config = dict(
    head_dim=128,
    vocab_size=2048,
    norm='rmsnorm',
    grad_clip=2.0,
    warmup_steps=200,
    schedule='wsd',
    decay_shape='sqrt',
    batch_tokens=[32768, 65536, 98304],
    z_loss=1e-05,
)
MLP neurons of a small language model. Each row is named by its layer, matrix (gate and up: input weights; down: output weights) and neuron, and shows model dimensions 16-207. Each number is 128 + 32 x the weight over its row's rms, rounded and kept within 0 to 255. Numbers have three digits each. A neuron's up and down rows have the sign that makes its largest values positive.
After each neuron's rows, "fires before" lists the tokens most often just after its 100 highest values on Wikipedia text that the model never trained on; "fires on" lists the tokens most often at its 100 highest values on Wikipedia text that the model never trained on. A number after a token or word is its count.

L5.gate983:135085111133084161158114147137193091109146109097062121070131104196174129181162165099158156096163177157103100066092154081142175113106122136125118130114144079155157141082169125108149109157112089137125140150112113139145145155053168071142120126122097088162109093154096130135094127187119130160114100104083027102139166136074151124137040145119123134149113140152109116094116166106072080155116147129115114071126157090077127170181141135182149124112133136078165158136148132037152130109137102098137192159111138146130111169140113211168100146080091100127084152097149093157094176164207098066
L5.up983:130126167137166143071159096117137073102130114140120160148110088128104145099141081140146125104122178184085170151112130091180124119159135125144042148129087141156173097062091126132117137142122156085083138156081099122157123160122182135138220087110081080159123128191166139107118161107189154100114196129106091117106136110149117091116150146113127181185077129083066156115088113131139112115154143143175066125104079161158119112123148193210095144094123092159097108093181119163114135082151154143130099087078116185142115127136107110106134170072100087070145118139125062089141157127127040170
L5.down983:173179136128135078135150103141132150095110180142159180164158106116186111104098112135068045111095132082115101106086076173144106126139122099138151165140146174149118107142113095160063128097171033080125138131118172149137072057131138112101157088143179105177151082110093096117103050157103116127144167121139139113169120131159124151131167105107125150094111136124128136135137152164122076111174106084195166146132156131085139113105123140149089121117113151159105114151113076093151124112144202118053131074103144108087135102123150157073111134099113148115184180138169119103177177133126095098
fires before: "al" 22, "it" 13, "pt" 6, "ru" 6, "ance" 5
fires on: "ur" 30, "st" 24, "ce" 18, "re" 5

L4.gate884:150176141079095104166136098192137137129097105134084092186114100109074098184086081054152079106129147131151097093143148102132101144139094145145106143127136150169161118099097152133098132077156107132097129134070114111063131203186083160071092120127098170084174166138114198200124143128085107112122130110123161147164100092111139101106092185130165135155098184170097118170080146156128152123185119146087044075110130117132154133167163130060109135112139038077134145122105100167176168134091148175153153100099127083175096105124139119124110149114141086097137111132115152139166115139082141056
L4.up884:152160130106111126136125101176078092171118171094099139183201116105091092125111079158141105141137167078157151082048124139078116162173099116184145162095154082150139133104051166144114080085108126133131124141099123083122056070194064076071135145143140102090136138151068071109176133146139119126166092098122195108088159111127145139137120109136137175145132114088087120125106141112125106068127125124125125105128132150168183126143131107083123141137152105111199117136077095172132173146118097137113113184063151113123127122116121181132099107128165120148125092132132112058079124106143137116
L4.down884:126120129120182076102187175170143123145128096137179158127119148079129116158151108172136083125129137085108114120158139066143146194104194142133163119079097158149108130100058169189240079154154131141091147148101140100144115175156129124094185181120212153164095173124146118105107102162102088134141143123115123155139109104119181157141086120102130154170099071089102117123083104127137187113154104180108101134090158094130180067129093150078169171088156103118193159104127054160100191115115133159129186208153124149121159107135111127103137174062105144107170109147106127069131162160111136128
fires before: "\n" 83, "-" 11
fires on: "\n" 100

L6.gate1011:111104141137100135132095162149120104174127160087147132163139151139068153133147108195129169168121092128115130124141165133157162095083154115094163182143157124087152142126132202142133157123121059179123103122183059109115072111121151147089135140093147126166152149109134158160183149139096128131175132093094120178165135084136129173166033085122118135157155123127194124146173113128116123167145154122130146140096037126086122074136073092126173160087149156140198171110157092114127189109128067123130173111098091078126113121132084104173098156069169089087100083120179106108176108144141134061
L6.up1011:106102132147161120181168127110119147058131147154175101100116095143190126080161131071134087178095207171097123100124105122112094135082119114136087130104106140117171197177108108135093119099094143121111079099138176174184091144143118076146108109125100128115157107124170128138048165148187097136088115111034110125135103153123114185158152137124122113116104116092050128104103199120102128092084128148126090112137148059125133104104128125128138113151176119129176138105102117161096089143109120142128100186104099122129116151104154160090151193119145122145152130121116078100113150097109120160
L6.down1011:195116099081136059124109144141111147080137137139098167139113110171076140140162115116205161162128122050102087149115091087133089075092089137136072131145174151154115152110100182189151125145119141041114106166135114165143167113139068140193138119113165189181144161169190142078139133097088117154119133106109085123108120088104077126069126151145158133127147129117137153115078110127051157123060164148153153140109114082153069136170154141101078138104168081151107150114128178148127176149177117167098158177102185098165137103099121132077167156116083124061110123090128130100142156123097125139
fires before: "it" 17, "ment" 16, "ru" 13, "ig" 10, "ed" 7, "all" 5
fires on: "st" 52, "ru" 12, "ter" 7, "duc" 7, "ell" 6, "all" 5

L5.gate720:168087121156173114108140138100092107126126079146099112169165076128121078139109145100119121123118121174075178204183139128132206157132161128153124124109127113093134146084106123147117170125171161125127174140144149129100070060134161146127076174166160137111136113115083159109104072152134157067141161145112155119193145150128135157123181127173142130104084119143163098116067162097106168115159157108129130122114139115158131113114142103137109069193136140152127102110083193095094112102138111123163124112102223148120131116135138103084095067181168161112131138100136168136164146101178082106
L5.up720:108175164133116140125153115134059145099115114130132153129197073183155125151126123159156156130099134104111090147186137081173177128089143140135092089078176119064135082060112131120179109169124142168172134121133132161168091069091130144146098183097142100138135133154137073166139136141179132073143163095125132126185101121101105139099116101165146114132118049160110140147091173124123116085158127155097153118133088089137136056111074159174103144103064096147086177124138150148144112095152145133102134044101155070126161108035114116100151133144097106109159133103182115111097167120142053143
L5.down720:124169080111044141116142110170130156157146183094148145144090145166100102119172106108153139067120122102212195182180153147140156150134067132142118136152142150144109077170152089095136169104168108151039121172170121116136127172127054129154136155095165085073134124149127057141052125136169141142185133155124118139139159089135059116154144171092102105134170101097174150099158118145156209122121099139108138161090129192123098060092144092095121116151144101065112165120114122146130121110193086093109069099148184123123139087137151165158125122119086103095166139148115139104143091128159131146
fires before: "s" 23, "\n" 12, " and" 8, " of" 7, "ic" 7, "ity" 5
fires on: " player" 18, "r" 14, " author" 13, "ist" 9, " director" 8, "em" 7

L2.gate764:089120137155115175180142094143138184151121126100129148160193159097100137137129060147078091124125160125146094122167164062096168146099132084087102095108071137114131121112144128096122113093155087132202167148110112089148087145132144140031122116146141178106112177168133099141105124120138193100144097135060178123139144116108136134102073136171169175120161055145088092153067137139116124134078081146096134070071156101182120155143093108103086106058094151140109136140178103119176186161077139087164162150123168111125129166122153131083193094113088108093114059157115135104193118121136095123
L2.up764:096122162145100187161152117126120127144160120091093159197137159091124113125123098169131033139102148075184080104112127069114126121104142147122082145077113145143148126075100104094174113165155098130196111143138102168140127151117051114094124140136142191110084115084126134118132080168125188033155140131113174161113133109114129122104099157204164144133083090125154177115140071151114075143084141107094145100112095133151129180146128112081109173059094155145141149117158107144109193179099133048145136143189187141145131132145107116086182100090128136101153082156159108102152180101102119132
L2.down764:082142145117184148137196112169156144162133119099131166085137143108161073144157143137113104129105164093159106121081118132167135157122145120116129156168137138144086092125099157193180078145134132145109088123232063101096103128124091155040143074148183160104049166109137099064099103167124123125130080183140141146104171159168110160091103096146154180076132075107091180109147140134113123120127137169118095110093160141097173195141083110075081171093169148121151166131114059102154161116146171120153159186140154116110126136150125137075131104103109118053136099158128123089150126142199146075
fires before: "|" 33, "\n" 30, "-" 22
fires on: "\n" 100

L2.gate48:134192161126122086191138158189141164181080153108172217200167146137096105128118124148171085123120129099165100154109169088114204125124157095104106142108090115153130121151144088149150114147107160180085129079105144088068092109107157160113131117149169162121098134132155139176163117155136155098102124187154162186133153113173116122125151097168121122193128091110146123145109082092141114096123110097100107118060162106153122145150095153107138149101116128077113141068144124138131130136091124027113179139108135113151065079164100143087163176110197079085155075110118123070132129189106078122
L2.up48:140162192156102085213120104144153132135069113096149141123132150138097078167117112193127112108111126117137122127132185138097186099106156065126125145124068065130096094150092058121186081128151157168134143134119159101088148196120152133061104109100220229101152138099134092162212114124144129104077132121154137181132089144178116152119102092206098169186145131069131167144129111168100120092121130078081103054055143164111172179142100166117108186111112112124119116128099124139133144165105129077144159117092138138114047082088115148099109191178178122124145087085160113108147117151105094135
L2.down48:092125145130168100155133190144145110127133146105183156151122150144114128112142071109144096124140109103141101131169130082167121128104133144169093104124120137162126110145081150117191051113106069120125087107106109141153115150099082147138162155135147067153107142061129138108124109154160145155113121141114176150099133164170191097135152138179134151151116060118144112114102124094136147108146096143145136120147121089168184107089079133095113119130137156136122138138093101118095168157110233124130159115129118186113141150199173111090111163073148135107167095164086121104117169205157104083
fires before: "|" 60, "-" 21, "\n" 9
fires on: "\n" 100

L4.gate565:154093140134103130113129074158131152089179110101054184164080064149140162130062172120097117130099233119119102143114167147229157188164078105108162131114130145130110108037103134080135097132122179110084100089090103110149068129088128122038146163099110126170122152121153135116115118118156118137152097170140116084107158144118137187141134096109128095141099142043107104128125139141105128146128144128104114082138130099109123095154176109134123108102133123117128106141086200112120139128123124133149124148142137191122104167127168133112108160145109145135024099107155093096201110105142145109
L4.up565:103194128178167110134091122072096096168116102080137150125179142178142127114076116071120074152122172163128130135117153098090076143128127153195139153145135142072097118169069164148167074118132146117183134129110148137133134086181149088124163084119186202163131188184128136205119144073122091099109135133125120090111166118132131154130123106106157088083116076084175123129127105168128167096048115146132153159160113140125141102102172119029127119094140117159093160087103156155051146179165092149144120167126093134136096157150147147120077145148121146071051110105113112100121074080122095135
L4.down565:073117125088074139172069156136069131072131196111174167134117131116173131087141130185098117158145153145140163094098110155170124126104078135130187112108157109096092097118168107129082084170129149128160097097193157088113145131065128113082157082167109126169137118119154152139160146165055128061150154136113167107124162149137083094128172133091149143159129120181103086134138119124118178122168097070149123117133113152105142073202127159159113159129162189103103154183145162130107112114122121126099125117115108088212121076135185043153145192133129148134169145106121118128149119092094082075
fires before: "==" 33, " ==" 18, "\n" 4, " career" 4, " " 4
fires on: " before" 13, "History" 11, " career" 11, "Career" 9, " during" 9, " life" 7

L6.gate1014:142149116134118056076134147115090126113141114154188123119129127119139113153120143124069093113126128179103148177147125060097200113061150102122123133096136139129179126126158121115149091093122185052110139116133140161137103041075128155185106082097119108117181173102112119180110104119104177111130135109122127102124113082138095164177127130116154123155130182140131092114155130105182122134198116094175080083164144123174124079131172096136162112194044135133141159102067094144099114144113116115101174089102144155141109128141109171074148059158091119080148103148114081161115089087088156181
L6.up1014:111155172157129086073118102165149143135150097155115134101205129066075170130123141086144124170199121132119173176125124076185156078162095078084122122080113127096129165186145144173107135107119134077188109125087156088120152135137097123133125054100123122084139099120160149096113130059153169131151204151121116114255076086123194077141188121171126117098134192145118091116129114104127139126138116125134159063144125104179123102101144158123126158080114165062061107081117161133148146099125104117113099193102113156131113164117114178121155139085171128052109177141171111124131140105103135127
L6.down1014:178113115148141117142152108122103149215112214129142132143114156061070150084170109090128104100134119182176157138133071135193142090136139189087193086105167095144116133122142073123097138110136125158141106100105151138070090090171172131109115146126181097178131064136183124109145109048184121167144120163158124109135097154120049131113170111117146102084085150098076123108147118103067145113153104174109078105177182107179082136111127154134119182111147097110131099150137095159087112085130116154112101077119102080157136155112133128136137118156180099098153115098108108180088165118099151109
fires before: "s" 91
fires on: "'" 85, "’" 8

L2.gate216:141153064120066093131088068137161131180108137153142097115112112116094120133140152146141124132178094163084126145086147087094159122103119081060154180174152082118151108173150130210089124089088054140119087135173150158146102124137076134081156122153164120197144157176129117159177131073155206120129109109118079131129106146197161151105159134163143135133151162166069115119180160141072137136088115120130124132093183066133124136118032173145096096127093139126085150087181127122155107103159117078138158138140046156139119117237133121125118106181132090071125130113169153124127086158124086181
L2.up216:074073124191114131121097066117124118144159128169102055056162166111138149170092185160176138083149154171172171141163102032128136107083151142085148149142115085111085100105143095140056107083154170116107123153184107134132140085095089195150131099143131081118119169135119141130170175072167141136076155113148118147188144114162105155092177174139120122144116163107145148108159122159087154079078133091131151110078118091124120139128152133121079115136141199144095100122182143198129161171151112089103109112145109141124135120186165247087126182110112131073069101095154110096070178161114133151
L2.down216:169092079170058125109131146212105139170153152160157115135115134108109064137184139096155082122146180112144160177104108140137168139122116119108085176144145100124072129135195150173089132117130138083105153156162106139075145080174100106100110099112146110090191095114158134149173100069150153159136164129113170073127147084143179217126107158155101213146120120148122120146132120112115139207086106129101104134085093085120099112144109119117079078111127155100107167155126154123160167121155135111146132102137046147055101140216144112151140128052153115120123133170167123165140123118126129113
fires before: "S" 19, "." 13, "K" 12, "et" 7, "s" 6, "lo" 5
fires on: " U" 65, " me" 29

L5.gate364:157082197133137076135094108131124154157151174199162129109117141066183146134177099150087034123112084115146135141121139117065169126152157115096168226118100123117084148067097124187134133095096146144107152134175200150151162067101124175157147068125066115156180113123124101167095075166071163151141120051167139078135103110189161105093132130133086130085141115179095123082142141159157067182132105099110094166070142119154100106189134122144117162108114111166126131148170103117158105172105072116105131130113114137124113129086131148127190141161128118095190143147094128128112195114116128145
L5.up364:144117145179132108095120133152152146122144171131158153218147081106129134136118124141179106115138084130127117135168136195200113074173145143118152132120140083115134165134142143119161109107117154142113111216150136099045133110166124147174141102140099146117144078091130183152203099175049104111087156146088090108149101150167199092142149185130120123164116171150184073175146134122174082128135128120095071183100150153132140197089182092151200145158124107218142194110102168160079135113144174127120076125121136138107086070088100108132108128098160100124133143117084115121105155097127178178
L5.down364:049131057153118125152117111094089123102134118132132167090196110124138090096134107064074097105187117126210095128154083119129147127100127071107191153119158129116143177116108158109096146108139119103184126076084165067148127115120150159171177144138116099142155127126135076150160074102138091140059138121130131147150168104163161141132165184121095211098154151161135082113132091074098094113169123109123090098170159105146117132115147103214173143156172150079146143067158080131151100151123134104131143128091161134191141104132153060087142168135129100123155160094146152148170212142050088150
fires before: "s" 76, "ma" 4
fires on: "'" 87, "ine" 8